python train.py --norm_place="pre" --norm_eps=1e-05 --rope_fraction=1.0 --init_std_qkv=0.0209 --init_std_o=0.0 --init_std_up=0.0209 --optimizer="laprop" --beta2=0.95 --final_lr_fraction=0.0 --train_tokens=508800000
MLP neurons of a small language model. Each row is named by its layer, matrix (gate and up: input weights) and neuron, and shows model dimensions 96-191. Each number is 500 + 25 x the weight over its row's rms, rounded and kept within 0 to 999. Numbers have three digits each. A neuron's up and down rows have the sign that makes its largest values positive.
After each neuron's rows, "fires after" lists the tokens most often just before its 100 highest values on Wikipedia text that the model never trained on. A number after a token or word is its count.

L7.gate153:492520558533495514497478502471504486496520512532501457497447496561499518514501486460502500515452494508504510503497480502524465535464529508533463486460455495479517471468538437472489480516462475501519516506494508524555521490524496512526487533507529520494518534507448506570504474515502519507
L7.up153:548536542489489435508487515491467477500508528515517478536499524521543556545446493460486503515517537501524483500511493494502507494478520505498530507467491465484476451510473486479557506514504517489493558466540485519507485512471474471507505522541545512509507491496500519497524473481507509495
fires after: " a" 28, " the" 21, " an" 5, " The" 4

L7.gate568:499494496490485543477524527530514504464505474527497456518491511555497516505511476495479539511484511507490492501499457516524466482501510471470471482442501469538468495509534503487499497505522514508535535515481524558533496502495509499498514494491506521509487514466460533540481504538471475523
L7.up568:487455574463476513554483482503552502535493474508500485469508488482511498530530471500522544464505534561487479474508472431479519494497490467503522518470502510513459507507501429466517528484551515523505512476511480517523492524484475498503476510502462508529463501492476518496507466473469517500
fires after: " the" 50, "'" 7, "–0" 5, "field" 4

L9.gate574:513473505494490496481482483475481474506526492483533490502555524523516489515501465542493448535504498501517482499481496486472495543527495505489513506501548473507512512501497497483475551453506503481549518490471489518484497489543528508472476515477528511476531490519486456524490570505509439478
L9.up574:521479458479493517490493533492505497486475506546477473491503469472495501520486535479469503513491535553485537499528441482454483491526502476523515513493518469521524470447486550503520485477492502496524544510483466510467495487505517468491476547466454488446504480463510538487485516486514548533
fires after: " was" 26, " %" 18, " the" 8, ".1" 6, " were" 4, " is" 4

L8.gate45:561473525497474514476480484477503476481531512481485501529507491523528516469543486508527491510505532458534512497464548502481503485527528504474495523536481482481499491524507517513475539465528521492548455498492490483491512509503499508495498482469544491506515470546438495501516545548521476505
L8.up45:515488493472523522532507486472523477528504498481501548477509491501528495473510448497502513505521535463523512517497535521513488491524479455502497473529489548508507524552494515517489488485522491528531478533497480503488502495508499526491505532504499492499470561529507516500460522517489473487
fires after: " was" 22, " is" 16, " be" 9, " are" 8, " were" 8, " m" 4

L7.gate440:517494500512514531452507534438493525453495450503515499498490504520496499510531511468450531521475470495519510457479515519492495534488518512466471533518470486519550523489526475483479510469526495511484539513475489498488505518479537507481536485471563508479528511512420450489493492521504534516
L7.up440:470485482479506525502540535470496522524511439500490533495548517490515478506486476515455513503464533517523522526471510506478508514549518496490503507511460506530568491493522518519472490492568504489509542492520526530491493477513529538440505511484501498470481458497547514546474498462464499530
fires after: " was" 29, " is" 22

L7.gate338:482555507512559510520514504467474488518460489528529509489503471501497484480537506489495517483435509498463492453560524460475501488478457520498522464509503493541510489453504480527452506502508496517527522561497481463496532484509511455473465505499489456476526517510494513522553495501483538505
L7.up338:491465533478518493519476508464494490479515505492507461495492538523472501482489466557523484494450507486545520510502518495499487520480497491482511526515474478493432505464546464502537498511572477554527472497456494517527460457507504487494514494492490511523542461542473530514494488513510512493
fires after: " the" 51, " most" 4, "The" 4

L4.gate11:512539538465496477523476502534521486532500476524487468486503511538490541539528526457473510504461525481479499501511530489533516522466512495463492512521485482525523512495540489512514520534538493474507528491511456469461486476501495498477489491503497516516483520459516439517494554478555507497
L4.up11:500484510453457502537496520499508503475495511536499514534508525538524510529500498516488466507468462479498470458498531512515503511504490517533512507490506508538534493530474501510455511511527528490519493515529514500525471471494468507480498436514566463509492469496525447455516490499552463463
fires after: " " 37, " F" 10, " 1" 6, " 0" 5, " 10" 5

L9.gate550:511431502484498532490498515501500547491494497495504490530481507494480484485492535481540553522462474532500496519491560504503486489545506482463502534521491501498489468526520471511503514463510484486506502489436444515506529542501495500526499452551470518501464495513499506502532502488522529469
L9.up550:502518546491477511513480462481512475447513469514497544459473466452521460530503501488511498492496470470495491522511500550488493502480507492503462456510482547493473525535504492487530489507480523483545488492501497538525515492495518524551481561541523520481513508505466461471516455507482505494
fires after: "\n" 91, "'" 4

L9.gate331:535478527497535471491469515442537477459507487509489505543531489494513478507530488540480458475488478516456506527444479496467532529445475473525487526519488487523485545495533503503518527474504514466521485509464482503475509508500510467445505480453517513485477482515507489510512570512503495462
L9.up331:516499487494520466504517463447494493514451508529516544519503529488484451526505459494474479465494457574514517512460480539512488530449477448520484472519494483558513514528525527492532501490540493550512504509460463539483491470486532494444497474496487513491474511482551498516507526502473465470
fires after: " as" 36, " was" 12, " ±%" 8, " As" 7, "As" 4

L7.gate124:530451500507451470459489479473499504498522477530467510513504513509544497475541463525477510489475447465555459431460500513490490463476538443475508550500535485522498523527534495489502497489501510506497516530513521494458518477477506529459507475476509508506524523507474504506468550527535505461
L7.up124:501511510558489538475512549505508494474531508499496481475498495480512490504520480502506459525519495499550484508502479528473513511537455501460525517500536477482513475458442499474497498480555515515516526525535521511496502502507511472461477498467484497491527489503467492488527540501554490504
fires after: " was" 30, " is" 30, " were" 14, " are" 9

L11.gate617:454517496481471520540487507450536447450530485506499483529523468505520535494500489516526474491497467491498522465476513523494491466478470481504526479499506502509466502501489474535577506511460538442512503459516481526473465490504520508480527490511504509535503521493520460504501465513505513470
L11.up617:512508511477487524528514536482497484509490496528496495565507478459500513483474488496493475517483516502518489483507558518535487498513511522508490575527462487527494542534494462501522525515479512495540498486528554491470517516464471509474472486459485558501499463434490456482491490486505449462
fires after: " |" 90

L18.gate91:524517470486474525530516485502487508498549486487487507491529507490519503525481479477469518527552515510517468514474481500447481492486531513485553495498461515471502466481484508477508508487518493463502518547498504494485509465469511463471525456507525506528535500542501508496554511477508524512
L18.up91:539504488491494532518503487499473515524550500488468479481539526498510533488501503491496522524507480498464483482498488507485526525503508489479497476515443535536485453505452495509525509466470514469474474528518494496499514480476485475476520490539532513515525478494535556529484484499512522547
fires after: " |" 38, "|" 12, " 20" 4, "-" 4

L8.gate375:526529485439499478509516467470505476524509495501491486520520484481457518508495530510523487453487552522522521501529453468496530514480520532477487492515500488513492554462513488517532523515487510513502548494498535489521505509521490459485517508492546499511546507497529508448500492491533508509
L8.up375:487466449463475502515495526495509495479535499505442484516537510521476521535484516527509485486504484529512533501498479526439498507522503504500494539499524463520550500504533457530559513534480509471517508518519548470497510505506481476539555481460505476485528426533503519479517525521518504464
fires after: " in" 20, " In" 13, "In" 12, " 16" 4, "ort" 4

L8.gate278:516462496537490531494488501489499523504506528535492488498512513523523555512507502471466516488482482516512459470472466478512489458450485518460489489507510506448532524497489468508537513510526510534499479501472537487533510492503522530482493465521490509555506500510455528506495487508517506488
L8.up278:531517438495525515474494474485483489491511510495471484475543514513509466481472475442490514526509489517475530454501459533508451466513503499485505503522508487461517467510493533520539505487508492496551509546450493510495508524487577495480504511537502525509515493505507556511529438490503533522
fires after: " the" 36, "|" 25, " a" 14, " |" 9, "-" 6

L18.gate614:483536520570484509476520461449506493515540514496482499474501510502525506493476503501536531526523528488512484466537468485518515449449515515520446510485544482470488532490459466465506487526524497539477512504492455500459459473508496472492475476491504495502467486449495481508536454501467482470
L18.up614:567500485474536511550513498506516502447467489504486504563484492514496502534497507522512510465479503552522510486456502530483519537510523495487519467485513513460488512485518487469491517501495486514500496492496508495483521506495531468502457495506532529538548502516546502485467524526527511495
fires after: "In" 17, " In" 14, " From" 8, " in" 7, " to" 6

L9.gate67:520502496518479505490521482486505491492505501506498493511504534550493522530517536493538453506443496503492522513471503528505552449481508494479488490526556515505478542469496415501527507556483507479487493520520504479511492516487491472479495485497535519477496476502525470437540502504524454475
L9.up67:520496487529521478485497513487498512510451505543504530483488494523474510506496517503507506508447481499493520545452470523523515494477481508485515514535562554518493512531507438510504467529506481509498502536541513488467485541464464485521526521511492531492494482472485472479512491490469530505
fires after: " |" 24, " 3" 12, " 2" 12, " 7" 10, " 1" 10, " 4" 8

L18.gate370:494511486528480463486513487513520485474537494483483519481510527521470525553504529517483501478481543492485469522509457491529539495472463503511482483485531479473519527519474521509529513530480533495495492504539500522535506516510512478495483500506549457519473509475509472488518470491528504483
L18.up370:472515516473502470456521490516527505471471489505521495486497514485503497549478520477560432529463485501501506527528478507451545488500521543454526495502571495496484511487517504491489513581451492489466508495493479510484492497519489516501444505517544504580489445486533516509482481496541518478
fires after: " |" 37, ":" 16, " 7" 4

L4.gate161:498488511498518466497521435488467535499526466454513429533513538491486487493497473539506490489540529495522504458530478489482502491502526524492505525486504502552499502488456473491488512472491480483449527511508492524484515484471491449493552519511490500491511453491483534528519507522503530516
L4.up161:521453473472495544509514501470491503463510510496473533558483516556482522522553482507516535469507488510482507510512487504421495499500526496488464511497515509523477481470511464521531541474496468493508482505531481512497526513496537480538528490459506501528518458533462521515494488554518503519
fires after: "In" 29, " In" 18, " in" 5, " September" 4, " to" 4, " August" 4

L7.gate115:487500480489480531497479527488503486474538529468464500491499527516505480511524491513549500458522475532466490523537474560492548468466488440466477509486495474480480520540460471472524509467510498466486496506480473501504543457523534472453489524486493522466492481470501501521535504524523471484
L7.up115:546497511489497487524467536515515484450516511478535486522491460510508519507473512544541542490567550519481485512513483499499530507547480557485468491501502527476461463475482497472490530464519541471473538512490472501514476507519492479480491511479494456501469477500539521473499502484557494487
fires after: " of" 34, " in" 23, " to" 5

L7.gate8:502482460491488520480509488529511471466552532481460515513500478477498483489531487511491504469519499508487494503491486541491531489525490495478491527517552521497504532513471494479492518497530497449504475522460541459511542450542536458470521514515546507473532477538507481493506550488503496539
L7.up8:508527479490523564501492483528477473456505515488511500439514523500487492491509514516511547465543503486509512532524505507513495488492475478456524504467532497519476483504459519487537478487523519499517457494484538449521529479535513467489516528507536521453534514534512529486525498527512495510
fires after: " to" 44, " would" 7, " may" 6, " was" 5, " not" 5, " who" 4

L3.gate246:501471526516514512485471494458513513508499544504482471521476484482541545534523461502495460488518516517494523490474547534474498481498517479460500532525517489499487493462514487503490515484519517463482500500461482520500537467489506490491536493552463492497512469511488502522502540527514507460
L3.up246:506513441529509493502481500481509555484512494496588483502474519467537519494518502469544479479518512549499508457470502495530476507515530454503467500495483489488499515505524531514510477520518501455461498489528499515513523459475498480485530493506500487479523504490483504502534561500486443496
fires after: "\n" 41, "." 12, "s." 5

L7.gate2:467450483520462502495472507480542477484529500494495502549539490514518456524522490500477485486482508511538460526474529516480495494539525461522489513495491477510530485524466503497470533485469512466518516493483474509457523557508492471479481499502552476498486476493480477500491546469517501499
L7.up2:492491460514513503514527502443515465508512494535510520509516517493493476524519484537495492503467499510504499492491500481536513506537488498514526536543499497536542483504503543495509504497509520485534537506441472537487507519530523507489463536507519481464493501508462493479489530510532527502
fires after: " was" 39, " were" 16, " are" 10, " is" 10, " been" 4

L7.gate570:479478462539482534510496442520527525497511507516522509481496534508492518518436492503554528480469538526458517497482505519478545499537463504490487538487478506531468521479491518499522493518540502520457476509524506474532515479535513455503517466502515486492495446561519504485515495487481504491
L7.up570:505462529476515500538481500474527526474492501515509505508513505537514551496513476473537542520496487476473484467467551507445544508510495496501500506480502506530463492460500485489528551476490510521518508453504472544504482498473440470485565471498483471489460479499453494541491490491500494487
fires after: " the" 66, " a" 9

L4.gate91:511451451505509506528501493497522534534509553498511519520520518464514492537526490521544502513471531493462465503474533519470476414483513464518495539524509501510507493483475521480514527516480537513526494548518463513474526512559480493519518461507473465504489498517486508492511559511492470490
L4.up91:537494447497538471482512471476512524475465485549524501518489512455522505527473516484525448495482495527538504493525502517512488484538564489482530502534469460479484508482517493490505552545522504493506532496477444541538535542506505531508485538470466476479526464479525542528529504484458471460
fires after: "\n" 76, "s." 4

L7.gate65:450511529480543553530502513495506488481507513468499473529509517540522492525511508490511519506493522504490517490536490471517517540531467485474480466521511512519491479471513449475506501519479510557549531495461497513515486479477487488513457562480502470485511537525480508501497527497520500521
L7.up65:480533511523511503502483491455496538477527526504449526474498515513507546533479479516546521510485478512528476467496435464496549476489465509456513496525493514487471483517487524496497466475515503549530479513459546526516483478528442483534454470524539507507503517507526511485502519475489526525
fires after: " the" 62

L2.gate50:523452505503517537536511481471505503494481526490476527526512519512527507506572482505504533523519498510497507477454547534450507497421533472526507526464474490503502523488502489496525554479498522464547509497473500522440540501471490492517491474515511534565490441528485466470531472547518470544
L2.up50:538508487533546495462493473495495513535471506506482520499515506483467520518495525484528515535545457537504513453504498477492477513456511483550499480499485499515506562535541493515530505506528483487493527520456507499522527518502491505539508448555518539535483475453515489505514476519515478509
fires after: "\n" 48, "." 9

L14.gate220:511486500516500519469523490499519486502572475477494478549501528470540518546456499525484505486529549485513496515545442510511523477503520521463521536533546532481463535529500519482535495519487516459476523481457535485507512503468479510509518489493521491500493485510532472462510448505521506464
L14.up220:496454477542442513498459472485492518515477496501462506537499519481508510483501489525500463489493492493517480520456537513572509503459512500481483520495530476513483528540541534477536534528517508475500508519504491493489518538517525506515529485515485488524484458516505436524549491499476492515
fires after: " |" 39, ":" 17, " 7" 4

L8.gate435:508515452481525481494462513500487497530484467532501507500551467483530503466495466524495524533497475479517486489501514487438467537485478490479533478498488471523532458483499523510506535509503513525522515522487493510537496511494528500478514527484494518517540522497463507458506493493554503539
L8.up435:489443505488505469484499467506488524485473478499478485543468444481532500536509478441536509526487485512514493469483517498535495472517497477542502545513532489486518473515543534474503529502493482467570484544480483509501491506482522479521476495514465505483479518456466515521475507462472515502
fires after: "\n" 27, " the" 19, "|" 8, " The" 6, "The" 5, "19" 4

L8.gate614:494484469485531545514498542484486516445489512499480496473500458538484519484492501478516559475515518532474497463490528487503543495467509515490546502498506508503468549480519488493560512532504480549516537521458459508529517486519552489457569502493496484500491512493481505477492504490531522507
L8.up614:523449521519510521555474488468510520475510556457481477542459534498469572527507486498532532527507472487507514486479519467463535500519496541492527508498467502501514488460488463498549491511522492543547488467496508471485513506521494479537506520514514483499465494507502536554467497511480515537
fires after: " the" 68, " The" 13, "The" 11

L9.gate102:534456508494467490478482489481481497492491497538485498500509478501486537521510495493499516504485494536515449437464472487506506452473499490482488523494511487466516538517484475533515528518496539520473492490449488504494512491518514506497477453538506521491478518532468507510507512514512511501
L9.up102:521499466493515506496501491498447483497502522515522530477475476481475477529518474511495519497493506500521528465509472499514474508473504456489510461492497493446538550566448517523513479538517469552476489481468507476510527486479503492509526520493494502461502526509511527480510503478477493540
fires after: " |" 30, " is" 13, " was" 5, " to" 4, " not" 4

L7.gate482:469525484498463478471468539497500493493489515503462484488511496457507526493467500498496509503493464491520464432475492527487519418461468510521485466507492503495504509512507478524533524557531537514485525507483526485505539483504512529477513497547500509513487500497479487526489518483515513480
L7.up482:541511471522519534489476489501498528506491538533479503516557505524517516515516509496493535557546506495497480529516513533499478453483491478447459461475478523515514491507470489541534514497538486530497453497517472537467517541503498469523519509509493554487500526480518484509519506497477544520
fires after: " |" 48, "\n" 11, " (" 5

L7.gate490:516514518517482464446453474487536453462538544477462494495484457492517484492509526512495448468483493521519497473501521479502551468476506510497464504526518480478491520517509500498540480499516535487506508493497487505476500470462519454563499501483487527512519481498499488447504544521520445480
L7.up490:548506496459523489509493495515461454527480467541469511488513490522460492472539521471520495475440484504512484464487530497484516531508539516528538514470508523501515515460506490475488506485503482522474454473450514546520501503541502469502449485490482522493519495508502527498554508504503486517
fires after: " in" 35, "In" 12, " In" 12, " late" 4

L7.gate206:511495500469532469489483499490501484467488485490495486524444497549518514502518493471526516532447483477517482452467502540487499503464503547509505489493479552539480525504521500495484496541481504513502501530479518482527524476484481542488471495484452528522533558494498489548489490534503502559
L7.up206:508524538481462540512465470467515499471531529507515527475559508518534516510492527490503532488478507537494495483524530451486496538514479467457502471497475492442442541524531486462535465510497485507566502495491533486528521485491456496514508489490557481517456450503493531458441485483520512486
fires after: " the" 50, " The" 13, " Re" 5

L12.gate125:488521463521554531498483478532530555545485438507517530494515501514506453497488472486501541491527511499501456524502510467469457526449515521532517556454489499551555499493518511501509528503500540488537524545462483480515492512486523533470534526521469494528494478476478481468473501500497522534
L12.up125:501485496536504506456481502513547486531519520481448526512479508537476483524508489532487525532483528487528499502511468478460492521517518533523491488510462497503502471536529491492502510508527484552511531513470494491480512507535514513493522480508531483502467475519470474455497515521496489476
fires after: "\n" 51, "|" 8, "-" 5

L9.gate523:474446473491518512488539493524495518503535522507468521524499497514535476505524514512517511489484499477538491500492548490468472515497484513488490549487488504503527559474523481496500543501521500527478466515478459509535492520508536480463532467490530491477532509496508508504474526519530483527
L9.up523:520524508494509467487455434529486509530515481500544507479491449518528458518522486512511497481492515498499447516495534476497520486483533552506500506536515488471472511528527489512491519533527508534504509548482503534507462471477543513506490508514473467497504500542473464495521501525507522525
fires after: " was" 28, " is" 12, " m" 10, " M" 9, "M" 4, " Ch" 4

L13.gate521:495491530488443520462515500487505502511503482514541500497506506557480547509456484460458509477421533519502512516472505493472474498500552510512462514474531477500479535520501495508473518517572505515534503477495497483492506458484483489463460507506507522519486504460487515530521475504458503490
L13.up521:518467506479491523529467529435502462502466492511498446494528502558517558476485504480513483541488480485465494456505507471507564506482453520527490499497499526533499470533505489513473485481469485475514501497468494515501506487546519510531540492549473531498488472488506495513481488481485508545
fires after: " the" 46, " The" 7

L11.gate437:525553451508439495516469529499525477486474495520475522484493476522455539531478527498512571516483507481482487532511502508480479459479517496480524484484492532490504518493509485517521517465555521491498520489550501494494543509497528475520551471482521530529523496484505506476494527492532488526
L11.up437:550510539509478526524510482524540522518469512484537501490468497493503486529493506517495475487503501537461495492485496533472525502534542512512496553483457501534499526490475512479503521550495535478520472471519510496503546503512487484473484493521456543487471459471510484479491513496478531543
fires after: " the" 64

L11.gate634:466499532467496476468500529554511514525511471533522521516506511501490506492489496520510472507533498503501461453495518474491477504524477474478502510536537477459561519492515532510489536464536525486492502504494495530532476478524475501451505495496485514458533557513483478534480529541540488477
L11.up634:548525509520498486516478531521487482478485507509547453499457533457525475499537474491468544509523526461495492514556481491517491475496521492470495493521504509479499518523495507511522485522488481480506490465478423516535511470485520516481435552483454526493497516492491491512500527524536520515
fires after: " was" 33, " were" 10, " been" 6, " Upload" 4

L18.gate399:480499491509498411460527501465496540465497493506512484527502506498448514516492494489508523505500505502492470488500509499549481450541502546492528527516539483523475513526559472452529520491523516494459529501514448486511499498464515477492527490470507461465512489449480497522492508536527416480
L18.up399:541498501468473478485510546561522483490504464513490526508481485511497456514506506442528490492505522468454483514528523524510509499505487503475485464534505499490493503494462488495508493457530517498479494482499514460483493480526498493491551540502482516505518519497508488518524501529491490500
fires after: " on" 28, " a" 9, " World" 7, " On" 7, " at" 5, "On" 4

L3.gate494:543529455572541526540503458492460488529527552460507463485520535551495494499535523538541517508485495485485474542510518524483477504494565493519485499442488500507475513502481488537506516505507515457522516493523509486485496516509493446501531510496486489513474517488539500479518495498514471551
L3.up494:520554445556552492522496455531464499534523494498486482474535534538483503508497537497524487524477462461501498545512537502492488531546545552508479517465472487494477481488466521535502489512540500465499527501484496521485504511485480481511522491500480516520485514479547510496483499519493450557
fires after: "-" 49, "|" 11, " December" 5, " November" 5, "\n" 4, " Tour" 4

L7.gate149:515535526489475510518428507475462482488514482534511492526490529540519520519522494472459518463458465519529466457532521509473497478478455485512496514511511543522506509505493457524459507548546509523518517503506491504480503476484512515521481503495504475484468522466469514493487490491495513402
L7.up149:516513510500466477532468554486489461514518463488482480520524474528520528491495456520505537523522485501487525535511531479496524489483497507509497528535482513517493470517497461500552531504526519496559516486450454509470517517514523523498520497511473510511430481511480500499479518513503478464
fires after: " the" 48, "The" 7, " a" 4

L18.gate128:458504527560523501473518451512548489533492488482494487489566513510495499518517490465533515526490553503524489516533484495474507487476538511547464541487525463517522478479486490469514539489489507457532504496513515525503507516544517512516510464492502530545516519469481504496503481460523537487
L18.up128:515466525473475523513487540503500512473461503455478519546530482489472518504479520441513497512500505503466522486522499527482509467486492517504487545467479526492516515471515462457537499514456493523500543506485471491493515550492527481469551542480489527531514519500406493491528506497469523517
fires after: " |" 29, "-" 15, "," 6

L3.gate213:496524511512486564564515500478504509470504529516524476552484480517513470516544486476494521476529508543493468498517522511485487516475494463505505491502536528539532541519504481520501532477506546541531519556468484508514537488425508495477488492502455522511497487511503499532504477500511499500
L3.up213:500527543516485502532467541517523490470487469529523483504510513504504498498454468491481471500516522544534470547520509497461523469523487528492510460476511505522498494517489472490472508521587523543454505494537488516543484523496469499511476533462526499493510501484540495520512507497520468446
fires after: "\n" 43, " ==" 28, "==" 9, " ===" 5

L9.gate197:509458498509495490436477490470513515514518531500504475499499478496504495514489515462555456534505486477531505479495483488490463505491539530515520505523477482523489541513548494498512520510540510556510517498496502531521458478524502569504503499489522513505510471478490488519457481499520501517
L9.up197:508476480500525457499493482506472504487555479522489521518513532513554499500498495476506484533527514444516501535470549492511512498530513534517479507495474494507515508500498458479508503501491508497511514515508536511484508514568496504540488478500516529468485494500476507530506516488501474479
fires after: " a" 20, " was" 12, " is" 10, " the" 8, " 65" 7, " an" 6

L9.gate214:475489526548512472477473504491537524508516518535514486494479510558538565498505493510483506518513454487484481505475486523486525470444469510488468520537492513467535508514512518485517514533529519503481543549500507479525514523471501526505487448518528501514486535481442466516534511497513480469
L9.up214:521501514496539483506526534518512509547484499504534538485511510532478522483536532509517498529537483510462511488514518545524450490468485480508524533491472520506513475528490490529493475520478462554473470552529497435520492531469488531520440495531457553510469527479493482534487498497534521495
fires after: " Party" 19, " " 19, " |" 9, "C" 8, " C" 4, "T" 4

L10.gate112:509469472504477440476488520538540521504479540495533469535452495431488475535463544478538454512516521458517502495461505523474510485514474525510515499527545489521496539501468506487507533512497556472460524503491483470543551523480498462515497477555487513486519508504459520483525518454513479516
L10.up112:508529491462470491447514505478530470497478522454462501522503496477458476509488504486485472475505511514453508493531496493491521473458496497495495485532498497517498548502510522485487514460558501496484504528485471455530530489499474469480542496504531489527535534486425507490529527516478524521
fires after: " on" 54, " On" 9, " |" 8, "-" 6, " in" 4

L2.gate617:501501501511489530529462460478491542504520478451472485497442511541479498517517498498508557481479500546495499521524510525482446510513475484470468508470528453531512505569535475483531510482511521490530532521441461485504518502484537497488524489478505496503444503497440510520524481515481535495
L2.up617:516505545473451522494520562486518479476498494498487523491496473490500508477506528508484508528475483494485467510491517514506520470480506509481498511542506575465442515494521478446550519498516518550501483488504486528542513518509490499525445474507483471535502468492477481498490458526509512511
fires after: "\n" 100

L2.gate592:507466531462512520499493458488474472484524529517494506517531531541541528527542491485497551453476478495529506484515487490482516466484517498526513527460487486506492539500486492538511544505529517497487520479513506468543486490517499458440504481515460550489444471507498475500551455484500522480
L2.up592:519500531460507545480473499498503476441523504501515488508557538554504547499528490477495528477470484527459511545533500532469513487525499538509537527444459545485475570504502472527510502513483488486505517475504515486555528515509507444470512505501485511492468449495553475498561448474475511469
fires after: " |" 28, " in" 19, " the" 6, "|" 5

L10.gate21:490508520435502508500463511513541475508500490461499536503502505448544438466509509517499486461535528513470520501502545511484452528508447484535544510519475485512511515503495516529505521471474495475521472514486472507468465486455514504456507496483490517492517505483559487528493506497508516480
L10.up21:471517495458503507522508546485510523516474483518493485548473482480498501541477480500512464496510453528474506475532483463495459520487473492499478533510495462535499493520495496520533519500476493498500487501459505475493477486422494513497516522480522486500475497479517498474504484495534490478
fires after: " |" 53

L3.gate302:522499485490496500485472501504508508537504476498502468528437540517514491531524539474499473445479527519442500435512539494502509454518495444487498486490502468517524501476506528528508503472515506513509478494449484523478483517553469490494515443481510539476505521533484503500492516517497448448
L3.up302:503520505509520490495500536490516507521564472515549490497493519469555501490486516459494545454568516482471498492524442492496517532511531488510502494474487484506528492469552546519533530469496483544472493487488560470465485547487484464491531492435498500512517486495508517460487517491468489492
fires after: "\n" 98

L3.gate580:488427520558499487480490511549480496497533480478463467528510536559454553540506536528533514478459538481489475528527502479500525466496517495503481559444507494465503497473491441469534580526503498486489507501486511498520523509494472467524515502466488482536548441501483490530498459479501548522
L3.up580:511482468522544494509522520511455494471519460499472501498501507531442509533509580521508508504497534508486509523499506482503540526513497514470501541485497508504497505481480502512472531516503521503470515548470527499529506482499489475536541488450476501479545460510513527522444479472516488507
fires after: "|" 58, "-" 15, " |" 7, " the" 6

L5.gate124:463496515507512479535536495446468520469484523521508508472438493566517507541513484490491520502519488519490507480520483514458500472481483487490488531495509446514520508535511522516534499442524534542500505565481461498523538520507505549515505456490463531511521466500463544515489520507480493533
L5.up124:467531554531471466512430529512515518525499496506506538472502489487479504513505509476509497493518472497513463504490521508527474484487501475507490468504463560465478485481533499499505470505483540487506517549463557460534531498446427504531479494509508504502459503499473486464501494527505499501
fires after: "\n" 82

L11.gate592:528496489479533436532494470465467513490523500494528494510492459482527492501513514505502501546490526517510464515490472529461493477530526460475523546490521498515565503512515517514501493470530527535500488498504539477491523491485518498524508505507502552472543506528547498445528527527501465570
L11.up592:494515515495560469496506464499523462495498512517505443507514473487515523535465472518495489506520475513506460474473492497490492474471516513525520496502548453551532495511476511502514567496526539477533543469546469512509457500477508551461456525502500464495490482468525457507516462484486526476
fires after: " |" 41, " %" 7, "|" 4

L4.gate128:494486488497515502534529498483498539492507494469529451545487489517500476578523537477492543487525491492487467461478497508500477492505518490516469502489560483559525477497517534519527512477464515540504480511479488519478521500473540479482513463441496516500511482505468518510500526508515484473
L4.up128:496523514499487532491454491456536496451497518556499519508512523491538491503523494496519517480538531515464454512518533567509541511508530482474529525501491498517504491515523511550508517479507493467514499519499473518506547513537494483518473499474544503495493525467500494482469473477515469461
fires after: "\n" 100

L5.gate143:472474513478495491471509489521484490515536506516524464530542471518530578496487517490490472537488473523496483447481497514471508506453485518528512496473526502551531469512521477546484506517518499451533504534490482499448507506492531518450500505495512492534517471498472441438517519509527473425
L5.up143:479498503475482485507489436541483530547490502514507497486521513464500501527476515475456516476433521480538496511479509512482526513517497496499515519534506482524502488527524500527529504480513500473518535502515497469464513472522463512461460484541487509491468514500549490497494537464505466491
fires after: " " 49, " 2025" 6, " AL" 6, " F" 5, " 2026" 4, " Records" 4

L11.gate429:533467460506494512535545488478504493458521487510489492515507509519514510542441503519537458498496491535536541488486501546455539495514503495500539527490490528518464538456479461470528530489532519473472510494508455515468527512506527494468534497526495501471511459457465531476504542488510471505
L11.up429:508496521483484539542529514543516512489490536534475514470496513526494515521508483508525522504469520538456485515488514452484494472521484501503510514482485490517484534489492506470502549492533486502496450488523493497540499506531481498526515502521503509539471472491491504533467535485474537547
fires after: " the" 59, "===" 4, " Pop" 4

L9.gate258:501523477447502481495514482488508508458523530501509466489505509493442499526521506521506512465556493531489475512524456508517511444507501512488502527505522496514491522527486511500506507498483517469468495498489487528506527512518520512472514502512505497444519479486509502503544476506472451519
L9.up258:492499461495485474505488516532477496502503471489493438506500518525493520510493489473511549461520450494508528491487472532487518521526457539467507485495545521479535487458480496508506479537509522537490469532496509497497503476518544530508526509494507511464512499527514494494488490508494459505
fires after: " to" 60, " in" 6, " on" 5